From a checkpoint of a small transformer trained on Wikipedia.
Size: 4 heads of 128, vocabulary 8192.
MLP neurons of a small language model. Each row is named by its layer, matrix (gate and up: input weights) and neuron, and shows model dimensions 202-265. Each number is 128 + 32 x the weight over its row's rms, rounded and kept within 0 to 255. A neuron's up and down rows have the sign that makes its largest values positive.
A block is one neuron, or neurons of one layer that tend to fire together. After each block is what it responds to, as a language model described it from the Wikipedia text at the highest values.

L3.gate1431 [128 146 119 146 141 150 185 134 128 189 137 109  82 194 172  50 113  80 102  91 126  60  95  69 146 128 109 103 133 117  91  95  94 145 191  97 131 148  89 157 125 102 143 112 168 139 101 119 167  80 114 129 127 133 101 152  81 171 116  91  94 123 111 114]
L3.up1431 [ 83 134 125 161 158  89 155 132 135 132 164 206 140 120  50 130 126 208  64 168 106 107 102 105 138 130 164  93  77 126 104 215  72 135  84  79 114 117 140 136 154 105 128 148 131 164 155 166  90 156  73 139 148 108  81 143 121 121 125  95 166 121 116 179]
Punctuation opening insertions

L7.gate75 [100 101 104 109 107  88 124 137 130 125 118 132 156 118 117 179 147  83  97  69 165 156 147 179 122 201  83 118 115 125 150  91 144 147 104 154  80 129 130 140 154 172 114 120 133 115 111 207 146  84  30 147 105 100 125  99 164  95 177  85 125 152 166 121]
L7.up75 [ 95 135 106  48  69 124 117  88 122 143 169 133  63 145 159 118 179 148 121 143 162 147 130 113 130 127 121 109 105 188 140 117 142 188 158  92 132 100 149 145  99 167 131  99 180 141 141 170 103 155 129 149 115 121 148 161 178 104 163 120  98 135 126 164]
L7.gate450 [131 108 143 129 129 149 121 102  91 120 182  60 131 129  86 127 183 158 131 146 103 144 121 139 166  77 110 141 103 187 114 187 140 143  64 105 125 120 133 185 118 129  88 130 141  99 116  95 115 128 177 180 203 141  91 123 186  78 164 126 131 139 138 174]
L7.up450 [ 88 138 159 150 142 158 107 134  89 125 146 121 174  72 149  88  93 187 112 166 142 176 180 100 118 120 110 147 150  89 155 140 131 125 129  88 183  83 127 142 145 186 116 142 119  84 161  98 167  70 152 148 141 136 106 134 155 148 130 133  99 123 138 163]
L7.gate1039 [177  80 173 159 102 122 133 102 140 100 115 120 124 169 139  91 149 144 167 151 120 142 116 107 216 155 121 134  86 179  79  94 132 151 133 125 191 127 124 129 128 106 114 143 171 153  97  90 121 128 108 143 158 154  62 115  98 140 112 147 133  90 144 154]
L7.up1039 [113 177  65 143 117 117  97 103 123 116  33  81 131 145 198 150 167 135 109 164 127  90 123 180  75 148 134 147 115 105 168 108 107 141 111 108 106 107 150 191 130  76 173 130 150 163 132 116 115 101 121 172  74 107 121 122 126 159 158 107  84 180 165 108]
L7.gate1322 [110 148 118  96  92 121  91 106 109 128  77 199  89 105 130  95 119 145  96 157 123 190  89 144  88 155 109 159 161 180 105 155 186 173 111 116  98 101 103 155 113 168  96  94 104 109 117  58 152  58 147 138 125 178 140 111  89 155 134 178 169 173 192  98]
L7.up1322 [104 107  92 169  86 114 147 144 110 146 142 174 125 100 137 102 171 121  81 128 120 115 156 162 115 122 127 123 132 154  75 167 140 211 118 117 125 142 112 105 140 115 110  58 118  70 104  83 158 134 138 156 134 150 114 131 177 157 101 154 104 130 146 166]
Word-initial prefix "un"

L3.gate684 [135 146 110 183 137 151 101 114 147 118  66 177 145 113 112  90 122 151  96 201 141 159 142 103 122 144 129 164  58 116 180  97 121 179 178  60 144 160 167 175 140 122 107 111 138 112 145 128 127 111 127 113 134 107 129 149 158 148 110 164 130 168  91  57]
L3.up684 [127 106  99 132 125 188 167 157 148 176 187 171 143 107 102  97 126 111 160  98 133 197 104 159 143 187 122 159 181 127 178  81 135 120 156 130 135 103 101 148 112  99 132 164 140 154 120 155 141 180 177 147 132 124 131 149  94  96  98 155 113 120 108 114]
Incomplete word fragments

L7.gate274 [137 128 119 144 108 117  86 144 131 147 160 111 165 187 183 116 119 141  64 169 153 126  95  73 128 112 180  96 121 183 140 172  85  98  77 107 120 102 129 159 124 115 120  98 168 128 113 158 102 174  45 148 106 148 116  76 156 116  95 157 114 106  84 126]
L7.up274 [ 54 158 111 166  78 154 143 152  70 138 147 121 176 153 136  77 130 142 149 130 142 179  95  84  79 113 105 144 139  95  94 125 124 196 109  78 118  72  89 146  78 161 160 123 137 174 133 100 123 227 116 112 143 149 136 147 105 170 133 153 125 132 107 137]
L7.gate1353 [150 111 135 168 189 140  92 169 199 157 129  90 148 166 146 127 148 142 111 126 118 190 136 101 166 109 155 161 167 125 119 195 151 116 111  77 151 103 122 164 142 163 113 108 123 155 104 126 146  64  93 120 139  86 183 100 130 138  86  87 165  78 135  96]
L7.up1353 [115 115 113 147 173 148 108 145 155 143 139 165 149  90 135 137  94 133 121 139 115  91 161 167 128 103 160 135 167  94 122 156  80  85 101 137 148  99 105 173 105 117 154 134  92 157 135 106  70 154  50 158 135 139 198 127 146 142 149 143  96 151 134 126]
L7.gate1358 [ 96 137 146  92  76 159 128 133  70 120 144 103 135 104 161  34 146 138 146  86 108 139 133  93  99 154 116 100 133 142 122 166 132 199 159  85 122 127  87 166 144 175 142 124 184 168 152  97  44 119  94 111 133 139  66 118  97 162 110 193 141 137 105 191]
L7.up1358 [100 121 116 127 103 135 171 221 114 136 104 114 124 110 124  95 164 142 105 135 155 112 122 142 155 117  85 123 108 116 168  65  87  98 193 123 177 128 159 102 170 101 114 117  91 198 120 108 137 123 109 172  80 162 184 117 159 130 169 104 158 125 129  48]
L7.gate1543 [136 189 125 101 108 127 118  91 107  96 119 154 142 184 112 168 201 171 117 130 196 102  57 148 152 145 130 125  89 113 177 183  75 104 159 136 109 137 170 180 140 122 151 140  83 126 116 127 117 154 105 143 156 125 122 104 106 174 192 157  87 172 131 122]
L7.up1543 [ 58  91 109  88 150  83 144 155 130 157 162 139  97 149 130 103 167 139 169 163 147 149 110 143 158 160 140 121 138 148 150 165 113 115 170 115 124 162  98 112 127  77 133 104 135 171 146 101 129 192 178  77  96 115 122 143 162 135 141  65 133  96 113 148]
Clause-ending comma

L6.gate16 [109 137  70 112  99  80 133 124 131  53 184 113 116  69 111 113 103 185 146 121 164  80 175 160 183 162 111 108 118  85 134 152  86 143 108  64 111 163 136 146 107 158 134  86 143 114 120 142 110 150  93 125 118 180  74  74 126 168 206 192 150 154 159 110]
L6.up16 [ 95 120 113  97  97  67  51 117 122 105 149  86 122  94 119  99 105 121  75 156 150 135 118 120 179  87 153 162 159 155 149 138 108 125 103 145 158 165 118 153 102 147  90 135 102 167 104 125  95 167 109 140 105 171 115 127 149 166 138 159 115 105  86 130]
L6.gate50 [140 101 105 163  58 146 117 158 162 143 114 123 103 193 129 119 130 123 107 176 194 132 190 143 135 163 158 101 147  76  69 160 160  73  93 155 124 117 144 151 156 136 148 148 200 117 129  36  78 161  94 127 169 127 114 156 102 143 128 158  89 109 106 158]
L6.up50 [131 113 120 196 104  94 183 134 153 138 142 141 121 149 135 131 123 182 130 150 135 153 158 128 126 172 201 133 159 142 138 159 153  95  97 158 107 152  82 156 140  94 121 119 111 132 138 156  87 157 127 125 124 136  90 145  90 148 158  85 108  12 200  62]
L6.gate253 [134 147 135 128 160  92 129 159 128  93 106  93 177 178 121 187 185 149 154 135 140 141 113 133 133 135  87 144 142 144  88  62  94 115 138 176 164 116 144 126 137 196 137 175 132 132 136 132 137 112 135 158 132 123  89 116  99 162  77 123 163  93 177  97]
L6.up253 [ 61 142  78 102 134 124 114 163 110 145 168 159 135 131  99 124 125 181 134 174 132 164 147 155  98 133 141 148 168  49 106  96 123 159 123 123 151 102  80 169 106 115  78 154 137 123 147 149 113 138  79 148  89 118 133  50 150 159 140 161  94 134 137  99]
L6.gate305 [126  86  92 137 113 165 111 144 144 137 162 109 139  87 214 109  83 155  65 116 105  97 110 165 144 123 101 108 155 134 132 174  76  88 170  87 116 108 141 172 150 145 113 158 146 159 134 124 122 156 179 149 121 115 104  91 141 119 110  96 157  97 140 123]
L6.up305 [169 158 129 147  87 102 167 120 129 149 142 113 141 124 154 149 137 176 105 119 153 166 138 117 152 116 124  98 194 134 152 141 171 107 111 102  50 125 122 138 129 136 122 126 103  85 166 100 147 130 152 102 142 127 122  93 116 132 135  70 102 122 147 154]
L6.gate394 [148 126  83 108 128  83 135 217 104 157 142 179 122 122 117 112 150 146 138 108 168 127  75 138 130  76 105 163  80 143 146 102 153 151 131  39 103 145 109 106  97  95 159 152 104 135 100 113 141 174 162 130 110 125 139 155 126 150 114 169 152 111  85 122]
L6.up394 [194 117 105 114  78 132 120 119 170 166 149 134 191 144 123 111 124 122 100 142  99 200 117 116 103  44 142 117 183 108 102 136 137 186 154 159 144 159 121 135 118 145 149 112 155  89 138 178 108 107 115 115  66 132 171 126 117 164  94 139 116 103 153 178]
L6.gate454 [132 113 122 139  97 104 160 121 105 150 147  48 173 176 135 149  72 141 118 105  58 119 114 105 149 117 148 105 148 160 167 168 160 118 180 104 112 205  98 148  83  92 123 123 135 177 149 177 145  92 103 143 111  94 124 124 140 150 153 121 113  81 128  81]
L6.up454 [126 158 141  78 118 160  97 117  86 150 144 165 124 149 139 164 119 131  93 133 125 195 118 214 119 162 171  87 124 165 107 139 165 119 145 161  99 128 137 185 169 103 137 174  99 139 106 105 135 141 123 119 100 148 167 101 131  58 189 104 130 117 125 100]
L6.gate482 [104 113 159 102 127 101 132  96  88 116 135  90 142 158 100 163 123 114 156 109 179  97 144 107 147  96 192 128  85 183 148 131 107 126 125  94 101 169 153 129 121 122 117 112  91  97 139 142 183  71 140 172 131 118 162 147 136 166 214 174  96  92 171  80]
L6.up482 [108 114 145 120 130 104 132  93 125  70 102  75 115 115 112 118  78 174 131 105 173 108 163 107 104  98 172  88 119 134 136 105 115 116  95 149 141 125 107  94 177 181 119 125  93 108 136  85 155 141 125 212 185 123 201  92  54 120 188 167 104  82 214  43]
L6.gate568 [ 80  90  74 115 132 102  70 143 130  94 129 140 101 130 138 144  77 140 166 152 162 132 142 144 123 131 172 217 167 114 131 117 141  86 143 142  98 199  98 190 159 205 110 117 130 135  98 126 172 174 102 144  94 111 158 161 121 175 113 191  85 112 104 101]
L6.up568 [144 112  98 131 153 149 105  75  97 147 117 118 140 182 103 122 101 132 200  74 142  63 141 123 145 108 139 143 147 108 126 104 166 108 133  83 102 182 110 173 131 141 118 142 102  70 114  87 118 132 174 133 121 141 157 107  93 211 124 125 113 108  92 175]
L6.gate644 [158 181  99 198  66 152 105 146 210 160 131 118 115 152 105 117 143 147 157 153 136 133  84 168 130 103 131 178  64 145 108 137 130  96 116 169  75 109  93 155 103 144 114 116  92  94 140 153 121 182  85  94 122 136 170 116 123 129  65 193 136  76 163 146]
L6.up644 [ 99 103 136 100 120 154 145 160 141 169 114 152 127 139 151 153  85 118 180 109 111  68 144 160  75  40 137 131 134 123  84 118 117 117 114 134 164 125 126 153 162 228 114  83 171 157 154 111  55 116 118 146 156 105  77 128 117  98 128 103 170 133 114 128]
L6.gate689 [100 101 125 108  92  69  76 163 131 151 131  97  95 176 139 127 158 146 126  74 103  93 115 142 105 187  90 119 160  67 125 109 106 166  93 101 157 154 153 138  81 140 120 101 129  99 179 126 143 122 155 180 128 136 128 102  88 117  94 108 121  87 164 138]
L6.up689 [171 199 188 120 179 128  87 138 122 126 195 152 164 151  85  83 170 155  83 153 109 132  87 152 105 154 108 170 103 117 110 163  94 194 158 120 118 187 108 147  67 126 104 157 111 178 121 153 169 117  80 134 152 147  98 114  79 117 103  74 158 125 153 112]
L6.gate761 [114 170 113 111 127 192 157  88 132 181 122 156  68  86  73 235  86 134 123 118 109  89 131  75 133 155 158 162 143  87 162 135 118 164  98 174 120  76 113 118 150 174 130  85 205  95 119 166  63 125 113 113 155  98 167 139 152  90 180 119  85 101 144 169]
L6.up761 [125 134 156 163 115 156 130  89 119 135 135 165 120  65 112 108 176 114  98 143 102 132  79 130 113 169 167  74  91 129 165 124  81 110 128 126 105  94 120 159 146 151 137 104  90 109 212 157  79 104 126 166 102 191  35  93 181 119 153 122  99 160 149 126]
L6.gate853 [135 181 131  53  68 131  70 103 188 115 129  58 123 109  84 182  90  84  91 113 119  82 179 199 136 136  82 133  68 150 169 103 114 169  95 143 144 112 165 160 156 129 126 116  89 191  89 150 182 147 118 175 163 105  82  54 140 155  82 161 143 140 141 112]
L6.up853 [135 182 161 122 150 184  86  97 126 137 104 159 133 115 161 124 122 156 153  92 117 202  79 155 137 136 113 116 181 139  68 108  99  92 126 106 183 101  84 167 160  88 145 141 171 102  92 171  99 136  80 148 123 186 142 121 150 139 134  74 149 153 136 138]
L6.gate922 [ 90 165 173 136 119  92 178 122 105 124 138 112  56 174 113 166 127 116 186  86 228 115 118 134 121 174 147 172 198 104 166 156  91 127 132 146 125 131 120 123 120 154 104 191 178 107 158 145 137 144 151 124 156 121 134 129 105 115 126 141 160 163 163  91]
L6.up922 [174 152 140 125 181 160  86 122 122 101  99 176 123 129 121 130 120 180 108 137 142 128 124 123 142 151 185 184 123  96 128 148 197 164 140 123  83 131 151  99 139 143 151  73  59 101 160 129 186 146 125 120  96  99 145 131  51 158 165 173  86  91 186  97]
L6.gate1032 [107 119 145  92  72  55 136 134 158 103 155 111  96  73 146 106 144 165  95 103 147 159 101 154 140 157 139 134 114 105  75 133 121  99 182 158 163 114 123 102 130 162 140  98 124 135 173 133  99 164  93 133 133 153 133 139 140 107 114 138  88 166 163  98]
L6.up1032 [136  76 120 162 187  89 126 184 118 135 157 177 113 106 120 112  68 193  97 117 115 175 121 119 114 182 176  91 103 172 134 110 111 149 163 118 123 117 123 157  94 164 103 108 135 127 176 203 166 223  91 102 142 137 102 105 178 144 151  97 129 118 117 150]
L6.gate1571 [128 119 121  96 117 131 127 141  98  78 122 111 174 167 101 111 130 154 177 137  86 110 123 120 152 145 120 124 129 163 115  89 106 122  78 108 112 191 113  93  69 139 136 121 143 145 139 155 129  82 121 161 139 103 169 138 151 157 123 129  87 168 153 136]
L6.up1571 [160  92 157 148 112 119  89  76  99  88 155  50 170 165  92 118 121 144  92 143 145 127 130 103 136 129 131 151 104 175 122 166  96  65 104 102  82 118 110 153 186 115 140 140 140 100 115 140 162 137  89 112 184 102 137 151 136 151 165 125 166 110 153 188]
L6.gate1607 [118 112 173 177 122 122 119 146 100  56 184 100 146 116 103  97 151 126 133 147 117 141  57  48 138 174 125 150  94 179  92 170 148 148 169  77 110  54  95 136 147 180 135 139  99 164 101 163 169 154 105 141 132 164  96 119 163 176 118 142 126 150 170 127]
L6.up1607 [135 150 144 138 156 142 107 146 110  97 109  85 143 124 138 151 128  90 160  81 110 149 116  96 152 155 148  84 101 196 158  92 131 140 152  97  73 118 172 106 121 123 137 131 127 159 148  79  59 124 143 169  90 117 255 110  86  89  89 110  98 113 135 165]
Commas and coordinating and

L6.gate366 [116 151 140 129  78 154 125 195 127 100 127 119 167  54 132 166 112 168 159 142 145 136 138 100 117 163 142  96 106 219 129  59 120 158  55  87 173  99 131 124 188 147  85 126 102  83 156 164 107 138 174 220 106 122 137  83 100 115 131 155  65 146 150 131]
L6.up366 [160 188 174 202  97 115 138  72  90 110 145 126 163 201 194 147 119 193  97 152  80 173 180 137  96 106 133 109  78 144 147 113  94 148 198 126 117 195 191 148 113 114 127 104 151 103 148  98 133 182 148 114 100 123 133 103 118 183 110 150  98 137 119 116]
L6.gate378 [101 125 102 134 136 148 183  90 137 110 180 111 116 103 135 152 131 102 155 106 109 107 113 140 175 121 120 132  88 118  76  77  98 119 116 103 137 135 156 165 102 128 118 171 103 121 100 128 137 115 116 186  87 122 171 111  85 149 129 144 127  35 193  59]
L6.up378 [164 157 116  84 164  96 127 128 110  64 167  80 192 111 132 114 132 107 170  92 100 116  53 175  86 113 149 102 152 140 108 120 142  97  86 167 141 150 118 156 108 118 106 131 122  92 143 121 141 111 124 124 137  97 117  48 122 124 150 100 154 137 123 114]
L6.gate398 [147 170 165  91 110  99  63 120 103  86  95  83 103 133 115 114 138 173 173 117 176  88 197 129 160 153 140  88 175 121 107 128  95 147 125 141 175 129  85 122 111 135 142 155 177  86 147 112 112 136 141  81 167 142 120  75 141  82 112 127 115  77  90 130]
L6.up398 [144 151 105 149 165 105 116 142 108 140 126 164 125 167 167  94 192 124 132  88 123 105 109 112  68 137 112 107 109 158 199 112 116 152 169  84 105 132  88 107 140 124 116 136 131 121  91  89  59  60 145 138  92 165 130 191  79 148 138  79 140 161 144 124]
L6.gate452 [124 202 107  90 147 166 164 159 179  83 132  77 134 150 132 173  89  99 125 135 130 134 132  89  66 134 120 155  79  71 119 141 102 124 155 113 135 118 142 108  87 177 107 110 161 114 103 117 123 155 168  88  57 101 144 108  83 170  93 121  95 146 156 125]
L6.up452 [ 47 149  98 117 141 105  98 129 108 130 132 136 175 135 131 123 172 143 148 174  83  78 138 124 131  95 187 108 119 134  49 104 124 128 117 147 101 107 119 127 104 149 118  85 172 143 149  93 115 116 127 157 179 176 129 143 101 160 195 166 118 109 127  83]
L6.gate693 [143 195 126 112 118 173 126 138  86 131 170 111 173 149 114 127 139  75 141 132 139 159 115  98 106 125  93 114  74  97 134  87  82 140  94 143 199 158  76  71 177 100 104 113 171 107 167 139 133 142  80 157 154  65 104 160 211 150 168  85 167  99 157  88]
L6.up693 [160 181 171  79 177 165 124  86 147 164  94 184 107  68 159  89 149 155  94 164  74 128 122 115 163 147 110  81 111 146  88 152 154 131  93  94  92 127 152 156 142 148 153 163  91 192 120 132 146 172  94 128 136  95 167  61 129 108 153 104 111 140 153 102]
L6.gate776 [120 106 191 164  78 118 128 131  90 132  51 161 122 140 117 138 133 106 130 110 130 181 126 130 147 141 120 160 131 109 139 129 124 128  73  88 156 173 109  61  69 142 132  78 136 162 140 107 142  93 104 131 189  71 120 117  89 175 153 114 116 105 112 205]
L6.up776 [ 73 189 126 158 106 124 109 196 175 182 104  99  94 121 167 109 168 142 158 213  73 174  97 117 172 135  90 110 122 140 146  81 154  79 132 106 133 169 134 139 123 117 136 115 117  97 174  89 137 153 126 174 119 101 142 171 162  93 167 135 140 104 132 110]
L6.gate815 [ 79 254 133 176 125 181 123 113 179 130 162 135 145  80 166 115 161 164 143 181 135 110 125 121 121 177 140 134 142  95  95 107 142  95 137 107 125  93 110 131  51 200 125 111 189  93  60 134 154 186 172 207 141 128 106 126  97 162 120 114 136 121 189  88]
L6.up815 [111 120 138  92 128  70 189 114 126 121 142 156 127 120 129 110  97 104 143 200  90  69 162 114 169 144 146 173 200  97  99 189  76  83  76  87  96 105 167 151  93 143 107 108 109 123 183 127 122 125 148 135  98 142 155 131 137 129 129 135  84 163  96  98]
L6.gate844 [ 71 158 104 139 152 130  93 168 124 108 104 107 160 190 120 156  81 107 178 118 128 142 115 130 142 148  50 130  83 130 203 114 141 131 131 165 137 127 136 159  89 115 146 150 178  92  90  94 130 135 127 145 117 111 126 117  96  73 126  96  99 145 142 119]
L6.up844 [125 127 104 156 153 103 165 147  99 127 143 125  98  88 106 134 190 203 122 155  82  89  66 134 117 170  74 141 133 128 169 105 116 138 166 104 150 140 125  78 153 123 156 185 131 193 150 100 129 157 121 144  79 175 109 149 129  83 167 115 150 123 170 116]
L6.gate862 [113 133 132 113 133 108  99  54 148 179 145 159 167 146  83  89 125 108 153 138  55  97 138 145 126 133  75 126 119 128 108  51 148 110 119 136 103  67 106 145 202 115 132 167  98 105 104 170 116 102  87 150 154 122 136 143 151 120 129 110 121  77 141 133]
L6.up862 [121 117 107  88 144 126  95 137  78 100 143 115 151 146 117 137  94  75 132  85 178 140 166 113 135  71 133 205 137 197  73 117 174 121  96 186 131 145 154  98 148  91 158 158 117  83 111 122  63 144 141 188 123 117 135 164 139 150  80 106 115 151 144 162]
L6.gate936 [154 156 150 126 117 123 111 177 156 100 135 133  78  91 165  79 144 102 142 146 106 130 153  87 136 166 119 170 147 117 128 109 146 181 104 160  96 140 109  95 169 135 140 148  91 149 162  59 113 131 169 138 125  85  72 106  81  91 155 141 142 126 131 101]
L6.up936 [121 157  98 125 158  95 198 181 124 170 162 200 169 140 101 168 100  86 100 129  73  91 171 123 101 189 149 116  78 165  69 153 100 144 128 154  84 152  83  85 110  93 109 116 104 116 107  87 159 144  92  69  35 156 126 163 141 120 152 143  98 149 140 105]
L6.gate1083 [119 152 104 107 130 156 147 170 191 126 149  89 131 197 164 115 141 121 138 127 141 121 132 128  90 188  80 114 145 195  76  95 116  84  71 132  62  83  89 148 164  92 131 146  81 163 110 133 131  77  89 139  93 115 154 153  84 164  99 122 116 113 130 122]
L6.up1083 [ 75 170 133  79 107 110 163 127 146 121 110 187  94 231 173 151 141 118 133 126  87 181 117 121 128 165 117  81 158  63 118 164  71 127 159  64 175 175  94 182 139 113 125 159 121  87 142 138 125 132 185 169 158  97 106 150  97  45 130 157  97 151 114 216]
L6.gate1086 [153 183 102 117 101 145  85 109 117 101 165  30  98 185 110 108 158 164 133 158 137  82 155 107  81 118  98 173 119  89 148  82 112 157 128  64 144 100 163 141 149 121 122 141  95  47  98 114 132  43 135 144 204 137 119 142 197 162 107 150 134 167 137 147]
L6.up1086 [103 127  93 136 106  34 117 132 149 135  56 131 168 161  87 118 114  88 137 121 106 149 160 146 117 142 138 165 113  94 160 151 138 106 166  69  95 118  63 131 162 114 114 134 143 131 137 159  79 111 127  33  96 104 189  61 147 150 100 126 158 159 107 148]
L6.gate1189 [ 93 132 157 213  59 177 142 113 122  66 116 157 109 158 113 130 126 140 162 137 209 113 129 130 134 135 124 130 159 127 122 146 129 133 102 212 124 132 122  95 170 115 146 107 134 154  71 147 114 130 121 167 145 146 124 135 180 110 113  96  99 153  89 126]
L6.up1189 [134 124 157 104 103 129 147  79 108 143  79 146 105 123 156 151 140  94 128 170 152  97 139 140 119 127 136 111 135 177 124  80 142 122 136 160 159 122 100  98 170 140 132 119 189 150 133 116 104 118 147 116  75 162 114 114 130 147 103 201 126 139 139 128]
L6.gate1393 [146 175 153 138 151 187 158 158 105 128 170 133 123 137  80 133 225 109  91 111 176 138 113 111  98 123 142 134 152 186 176 175 115 145 146 114 162 188 117  87 155 140 124 129 170  69 136 154  96 178 130  75 171  92  91 102 154 212 125 142 156 146 110 123]
L6.up1393 [ 90 193 179 113  87 189  86 145  90 209 118 137 165 138 153 143 216 112 112 116  77 137  95 153 162 180 151 124 178 145 136 141 105 196 137 185 114 127  97 149 130 107 160  95 130 111 119 114  98 123 155 113 109 105  93 173  21 159 107  62  92 112 117 109]
L6.gate1611 [107 147 104 123 157  70 154 162  96 171 128 128 139 172 149  94 140 113  96 135 122  97 167 175 108 189 134  92 127 114  91 182 124 171 150 105 114 117  93 109  99 125 162 163  68 138 152 146 158 160  74 103 117 136 112 152 159 133 157 116 190 101 117 175]
L6.up1611 [103 145 142 148 122 109 187 115 132 137 109 118  55 122  82 207 180 142 128 186 178 131 121 120 130 118 124 117 144 106  96 137 185  91  89 152 111 147  64 121 127 178 143 175 154 148 123  89 130 149 156 139 114 104  75 104  92  97 192 147 106  93 126 165]
L6.gate1698 [ 76 175 163 121  95 129 155 127 153 159 155 126 135 149  95 150 149 170 106 121 127 113 160 113 120 206 120 134  80  75 187 117 121 101 101 148 118 164 155 145 145  85 141 110 107 118  81 108  72 164 107 161  76  81 135 153 105 102 111 114 125 131 157 125]
L6.up1698 [ 61 115 149 151 158  88 159 159 132  94 157 140 114 133 151 171 144  72 107 103 152 127 185 142  58 123 130 131  97  91 134 118 138 107  52 115  97 161 116 135 118 108 109 115 156 108  94 158  99  96 160 132 178 121 131  84 131 122  60  97 102 194 151 178]
Word-initial "un" prefix